Weights of a small GPT-style language model, trained from scratch on English Wikipedia.
Size: 24 layers, 4 heads of 64 (2 for keys and values), MLP 1344 SwiGLU, vocabulary 7438, 33.4M parameters.
Training: a variant of Muon for these matrices, 350M tokens, 10682 steps.
MLP neurons of a small language model. Each row is named by its layer, matrix (gate and up: input weights; down: output weights) and neuron, and shows model dimensions 96-223. Each number is 500 + 25 x the weight over its row's rms, rounded and kept within 0 to 999. Numbers have three digits each. A neuron's up and down rows have the sign that makes its largest values positive.
After each neuron's rows, "fires on" lists the tokens most often at its 100 highest values on Wikipedia text that the model never trained on.

L15.gate977:517481441542457465546524510511469508486482556465478483493506553506466477470490555489512447450503496531541493481530487500515443514482472536454503489506473489489507490501533466480518497460528528491528497535537528499517506498490482465500503509496519497501520475515513495528514484505504510492519499510493512481492475485497510511494484479433479482542470504499475511510493501475507502512502
L15.up977:437544510479492568494490503521503487507540451552476521524478460492492488529483494500488476520489492479489500506513470476553507496475541476491504490458496453532462492522478524499471481505499492550492433508491559511480528542494544439476505489459470516513538509540539500510499506502467508552455470508497490517502509445527518497514502460515518504519525530484477514485507499517505489477515
L15.down977:521520526507541470496472497502519509472512511476528480481525467507514439504501551482478545483555476460475517516463503542457502433479489485486556508489515550478513492498469526525486475503521461542511542508525466492522504505546444543518467482519469510506474523527479492495485535481520501500462504485528501523502470515524528511497530504550489479466507480507472509516518473467503502526504
fires on: " and", " &", " a", " or"

L12.gate635:472485498505490494535473496517484492539484471487513489515482490486489534488518482474551501487556525538515479517492527488504500476514523517447507524547488486506530506513554515519509500509531523526532519445467511462555559536551503519489511505495532528519472490505456469511499559519533519504513453483547497491533548527523475489515522477494485485499501517511498467507498517495484475500480
L12.up635:460487489529527497479486525534532522528476525511514530521509478509449533509499523472533502436509523493485489474496490514483481475543539461531503446512527472552508481546489568534487540547504482535482499482515511507471482505522497534506495549472505511475526547501490501492510510555468479473489525512498497508460512471488519457502509476485479528518513495543494491523495498479477457519460
L12.down635:434504518519532487460461508496504539553497479507485482504490472483468524542486463504529551524512447530511477480518476513517487493490520497467533474494514489489506525505502523490487532494512527499519487471508508528493468501486524519488491543516487526535503517485488465485474499491525511534467531542481483512486505494516471469496465498448501514531459456495497465528465520503494509516431
fires on: " part", " of", " is", " =\n\n", " an", " and"

L21.gate325:526497525524550509532505507494462493481518489514528502536505465481501534453484519505489523519496507538496491521467515535529467504502541515495497519543506525459491538468505506486495450490496485521493492491449444469531520494517520504562447508508493493471520539502528521545529526502466514490472488501525502538518504510495460466435502508531532486513502477516501503518509527503483505491527
L21.up325:486470511515567509485488489500482468453485542525463507521540529507541518450546517550493507518511507495466514552490483499484480505497500538505534541506528517485495511486480486489520521489491474487525488504499499466533492514526517522525513450499462496498525511507533488511516544518431508501515499564536507509496500465548476529507516467459511502509506517504500505543500511491530497503480
L21.down325:498501459478487491481473498478501495534495516505450549489514498470534554522467506472481472522528496487486536507511492444501529510491514532522500499426459527452509497501479479478524508479492511539506509491510542553498499528528513494505502535503527510480495468490520459510506489463489482497492528478482497529496503491461506517504481530522471492480476472476510500474460500547464507497488
fires on: " ", ":", "20"

L15.gate633:499512519498514516525498509515447528459528465496476478504486515488469520531506492542496494511515559503483483577478491491540488473538480485534486512470482510462534472497510510467502510536523476496496489573475540532498496505537498503479531514504495457540470510489472514470449505519534500488513458497462492517507534483466476505516477479515495501521520522491434514505513493472507500496506
L15.up633:485523552519502509448545441470532478515464475517461484517489514524526524525493519486547488526490490509544474480503503453449499473502484477487490504438515478484499530509471453514473515523503548477521458540474484462466501501460517486490528497466518506524451495501520492514492503478555491491502489492512536490506513478520472531489496478448504495449474521527508503474491512514483479495487
L15.down633:476493468482507481493513502526544490503502559489457502502567488475524522481503527519508491481440481489476465467521513529495498516491506505495473527528486488514499477486496511501463413530523496474465496524501541495484505483527485487533472469536512494453489503511497480491482478514488493449498476459551470519492509494520508509499482497513542518499456452515536479502510448477489489513546
fires on: " ", " in", "l", " at", "."

L21.gate1003:484474483505504497494489546492506502503522501496490509449517507507454455438529477473516521513483527508550519503481493485538494498531537498500508469559532507487496493448501519512497512513499502536496477494557466506481502522498468472515528531466458551526494516471548458483524473484509559472482472496539513469522499449489526461537548448469504537478505473505518485517480473551492472522490
L21.up1003:493480481516560508472444520495515512515513538503472584521506519509506520511491517483472538473478518497502504536509501518502527491487498561513509479460481472543482461538491493485458461503515503501500498492471500522500487523470481499512501462452509479538475498530518524532506499476473527510512507547516473471503512484578514465487511495517498519495578491504468515477501486450474505489488
L21.down1003:507545486473552520545531528471480503519534477486485523527497502483505492544483516494513540505535510501498560499496511532499520508485487488478470492462517485505523465495558492450494444466490488503522513485454518505482519492483493516483477517538505480543506513540514499498489530502544481446529478517505441520493484484467449520478504515480466492540513523525515509486562511509506504497491
fires on: ":", "19", "′", "°", " st"

L21.gate433:488448523528535507511521477496461505511511565533458538476477478505500500470488468463508502507506490484498485485481480501484497430505471528515490462493477523477459541519521513468511492478545485501469473498479458527471449468508434538512524493505510535507517479483478494493460523486492475508536505472513508466516480484474489487498478481445508485469510511497539453542500471507495494470487
L21.up433:508517494506539462476495529512489470498484474467474563431494503507495520501471509470504496480525465506479493471466469466546493485510473467484494506495466503506484523507489467502549491535487519471492517470491527477515497490557531531499486534483465486485494517552497480502470520538551516504532520504533543480491461522469533495450507521493512461430528501484522498540518521525534496520478
L21.down433:533525517504471532504501522509506533501505529509499484499537491481509457530569537516523526533497519458516467485529482499516470539485547479478483552520528515460510430517477505458494499505518512503550538469524534479458528479480504460476512483512494485540500532500537478500490500470490511473511501493526481527522509497551515496543506465510480520477486466527499531506490511520519526499504
fires on: " (", " m", ":", "M", " v", " M"

L15.gate176:506481476497500529482446533527485511513515498460463524566473491536499528468523506473535541521540489537544511492545489481506486484487486433520531482529508504492515500476520480485545499525543467578485517498474493532526463466519494489492486492445467482493491508498503520487521512491508513503530502504481447483475482485510547520512551525498520493502497501505504516501522471514480509464506
L15.up176:481478512463520495494502508489526488484470503512487476512455542521471500500528489491504493509510435509489444571490516486517491542497491441509485469497491478526507511513491540538492507527525490517486533499431490439511476503492499506477469517495484478487524501482498508516499478474513519486504541490521468519497499515473578561484499517479494519483515457506501481483535522505519449482508
L15.down176:502496493513539509510511511498470507488525523513486483451567482495519506539479462543500490500489520515484514460500482517442530513484499483506491541494476454533449537513474505439519569465467506485507479472559474520501491517479482480511520489492499521506492498518476465495498494507497516498548461510499525472543484518483456446503522452499501506505538555495528514515509508487486520536535
fires on: "\"", "th", ")"

L12.gate1296:487487467526541500555503478492534525503467506481514472519482517509521474522480492443504511512501536487520503505490527510494468493485464551505509501462514500510506532478515536504482518470508514495496504513517520506503478515523457502485559465502523519446508495511508490549477507485492522481536509509572531506479502510462463519547497493497499547537487484550483468483469491465471521508478
L12.up1296:484479488461483516480493480491544510519493507504514469505490464513470545463532504498513533509494520490490510536482517526518502561497504476521549498468503489461475526503492491478474531481510546479526521505507536477481500503530488546539513519500549470515534512520480477534505503508450490504497503468514495510520511431499488405493511508471513502479499459537500490470521489449530510513471
L12.down1296:459493506439480511431526493462469484537480470508471518510519501469494500533481488484531523500509491478500488505531518487511510509526495462545490480482528508509513510494483530502406465516493510518532489507513508539497510484474480505488515472503517506532519496506487529498489533498469488479527506510526545530506470479510511514493457501519511452482482526485558480506496479495485482526493
fires on: "–", " of", "/", " and", " Total", "ol"

L21.gate784:511487503485499509531490484526511548522499483498501483502471485489482532479501466491502492515485499529481507509500514483518534495488472501520480503490495485461510542510479509524525468512536504498512527480467471468505469458521540510538511492536520464516483494486467547555471523507531486495469506458523486486492517496522474482485482462500431508424496533521501493472501514510513547480530
L21.up784:485487524501513510490482500517475465478451515505508491568503550509504541528481513472511509536511489480498480456485523548468527547508487493521510525477510536517482495504505477523520482493517525486529516464524468495489575496510504531531549487537483482499496455523465490488487523512508521501502529468557479450496489485505517506490519481523520539472520548436517479519503474491510562484484
L21.down784:498459493494494500498492499521515520472501503486486481506532470502481512517483513524495505551528511519512540515507448463486510530447491508521515528471494503481516490483494486459501516529546483495490505530490480512499450528446541499501529487532501434508514466505477455511492509478469496478490526507506499510470555485514539471531535468495464510480515525502509465510493485514462498527496
fires on: " —;", "–", " Final", " ", " |"

L15.gate681:480529501488499492526517483486497509525532521554497506473463481462518513534498522528511530514439539516491469468471490463529497467470447504507562492488505500536513517471526555465533474505527541511513538469496535499474503502494503534522564553501469516459492501459467453496496522465465505514522524470458469516508492485514485531499497502496502531524525550481499504504490502519472504485485
L15.up681:507487486472500488512469516531496495472513504451492537482445450534515515518455505535538489508523507491481466526511504536534466466529521490495505469488536503501506536492489467467486506563543473452511531465482506481506494478458479531561485480520453524466513498538506494484510523489520496528539514494511498521505463494487507476540494500505475505474485547492509558505480543498506530463469
L15.down681:448512552489484480482493489511491524487537500486511503513566493479533514526500514485526508518541514505580491503513520500522499463527458530523476497490510479505480458526449479506466501438478522489489466482510458494549509510504487491479522468501503468537498453493502532486536544527530497528550498503499463491521508521471478480506490545476503456510470495491455523503543554480454512448515
fires on: " |", "\n", "==\n\n", " (", ":", " with"

L21.gate769:515512518461529514470489500472538487515477531507495479521476496510530503429496506496560470457515511514528501513509493548492519503538487533538522465527497534487532506470489523520475495506508544491509526484504464509514513458526496484562472520492499485509518507482527480489530472483562512509469536543476506529486482496510490488525554482462508496514522484491489519465495531460525488496556
L21.up769:498474501554502546482501488505477478472548475556502542484514530489497471519520493520435489503484465464497535472463491448485484494470544460479514519497507475521500499551518459454493505545491519535530478519503484557523512517495515517477509538506467502539537477499514484479490490466470534510517441513525489481508550510501506502515473509497503503506526498496484495478531489481488473449464
L21.down769:491454512522511529491488519452526509499500485445492514532434541495543484510474496494539517487497520521512475511513522529507525479492512499476471473482465522455563466521550540562522486522520474515509503503503501449491474489528511547526406490470497477495524509514512507490525509491446523508498514527528478521503482478507453521482537498512486522468486500453514496520544531476526512467509
fires on: "19", ".", ","

L15.gate28:476515492490560500460519502507473516525448526503471508494504495483522475487488482491503434484473514474498502506492512517517501452509502499523485481522558539464498426502479514535469483492519532513513461486504514484508534484473542490523505521477496513548474523487500498476514474510534488488538522527514499517502511488486558505533511486478508526523470461543528527487492490509500487517554
L15.up28:462494498484524467520460491437507471497519500520479498522529519486450527484497499509475529531497481475520482526533507521449547511474519506504548536506502520476490455515513459522527461522522500508494504522490513465468531502469491514478488514500471526488489466532543517476507477469519439491475488552494468495481495500566525448485516526472479472513537527506451489494515524502519516462501
L15.down28:501522479497473506541523509477504511482509439511453498431455490490496529522497453469477503514497537481530503484532492516481472505487459479491484487490490505483472516498511510518463517506508441489491502482470495489530498477475527510522484506503532463511496492467510535469516534520506516505473495536480538486482514495520512456514538503508499571482469509478473494500494537471523496506489
fires on: " do", " did", "c", " does", " caus", "19"

L15.gate1083:467492543482513484479508521489495513492510533514490510502436497505517490481543490520538483471512493495531474485491482526486504473520527486492482510513494487486465482502479491496497516504451464477554534495524480484510501481471555495522476548498544513503507508526470577481491552474481515530494523454477513545500501493522514497501550522442535508544492496542483512504474494483527473468500
L15.up1083:511487478490521540504492503534503485497520569485526514495487500494522501510510487518511479503506458521496468535483524556511470526526546455537495482544506506496496528514478502541488522460469487492477508496498478473478551528519517484488501491524550522436494467496467531540516529498554525484511552506502487490470493499486508486480486537461497525460516533541502453477492463496505513488509
L15.down1083:487497535475513506484524526532473458492474490478511510482510483486466529467494531527513527505468522487503499512487499502510497483478518474477531495486515460510439483538517504534473537527521525539481493487501458505526514511493502508474479477500485493551461520476448475473495485500516482507477467476528463520506445496541509482468498441456485449529549591482558505495491543467480498501517
fires on: "\""

L19.gate13:492481513513513499460491492526493487503517472519504530512466466550536517527508517485509501489482515452541495490530496524454508470512498514468478475484525464491497493458474489526496507533489528503492518481512448473477488472463462512493504526518488531509524508501504473484471514487532501523516488518507472523473478461473494460516516466487546465490503525498513479468484475481483457508514
L19.up13:516479527544505522506490500517477472485530495487546502481490522518490539474519526464502546462527503481515538530456507487463490470505538482485510487483508500472454534522469441499509506487528486526468489483457525500519460531527498494494487514506472489494513437519468503494480507484549504525517467481522540557536492474500492482488456495464555487499527512500460504519471483514477474449477
L19.down13:516504523492467550521516530510452520502524483517526537487507516476505480502510494511550491477500506510503511491468447450524497521470526496536479503551545530514544528488522531498498515481499503523483519507476508482516522517496485520544537503462566508520500497482524482505500440508450490492478526512498488484505497513473505477491498513532511536498485514478521485500498461516531468516505
fires on: "19", ".", "20", " ", " of", "is"

L15.gate1179:492482577489522479498531521475513488491522469480462467488531473509497468550543517522528502471523517538500512501477505473471529505491495522495503489525522494513519456508461513566481534522495482519443529510449493488526516489477488547508510520494509499532462503474472507505485503474552531497558512496483459501514464474474553525501499487487459473505479509504469497512498489472505463518496
L15.up1179:522527521489527519475523498494486499461495501467510494508516463481525500490499527539536544497514510528535516507503503491488478516474511536508491538486488511469497545516472532524488485518481489517546487486503494497479511493493539510472514481533502472496483489519521530486478507509509506489511484424546477496575499464503514480519465505492483535522514511532509546498516495487484483510494
L15.down1179:511528512498482508536498490527519525515493531458495503461538561518510515536513528498501515486502502526507526510522521493466526467486474499515474509540466524576531472512465518513500540548541466555506509556562470497541447517484496508521535512494497477445529485458498461510490454485495488456495494483485507523464528479470516483500495491522509508503496461497502509525516527522502466503484
fires on: " in", " ", " The", ",", ":"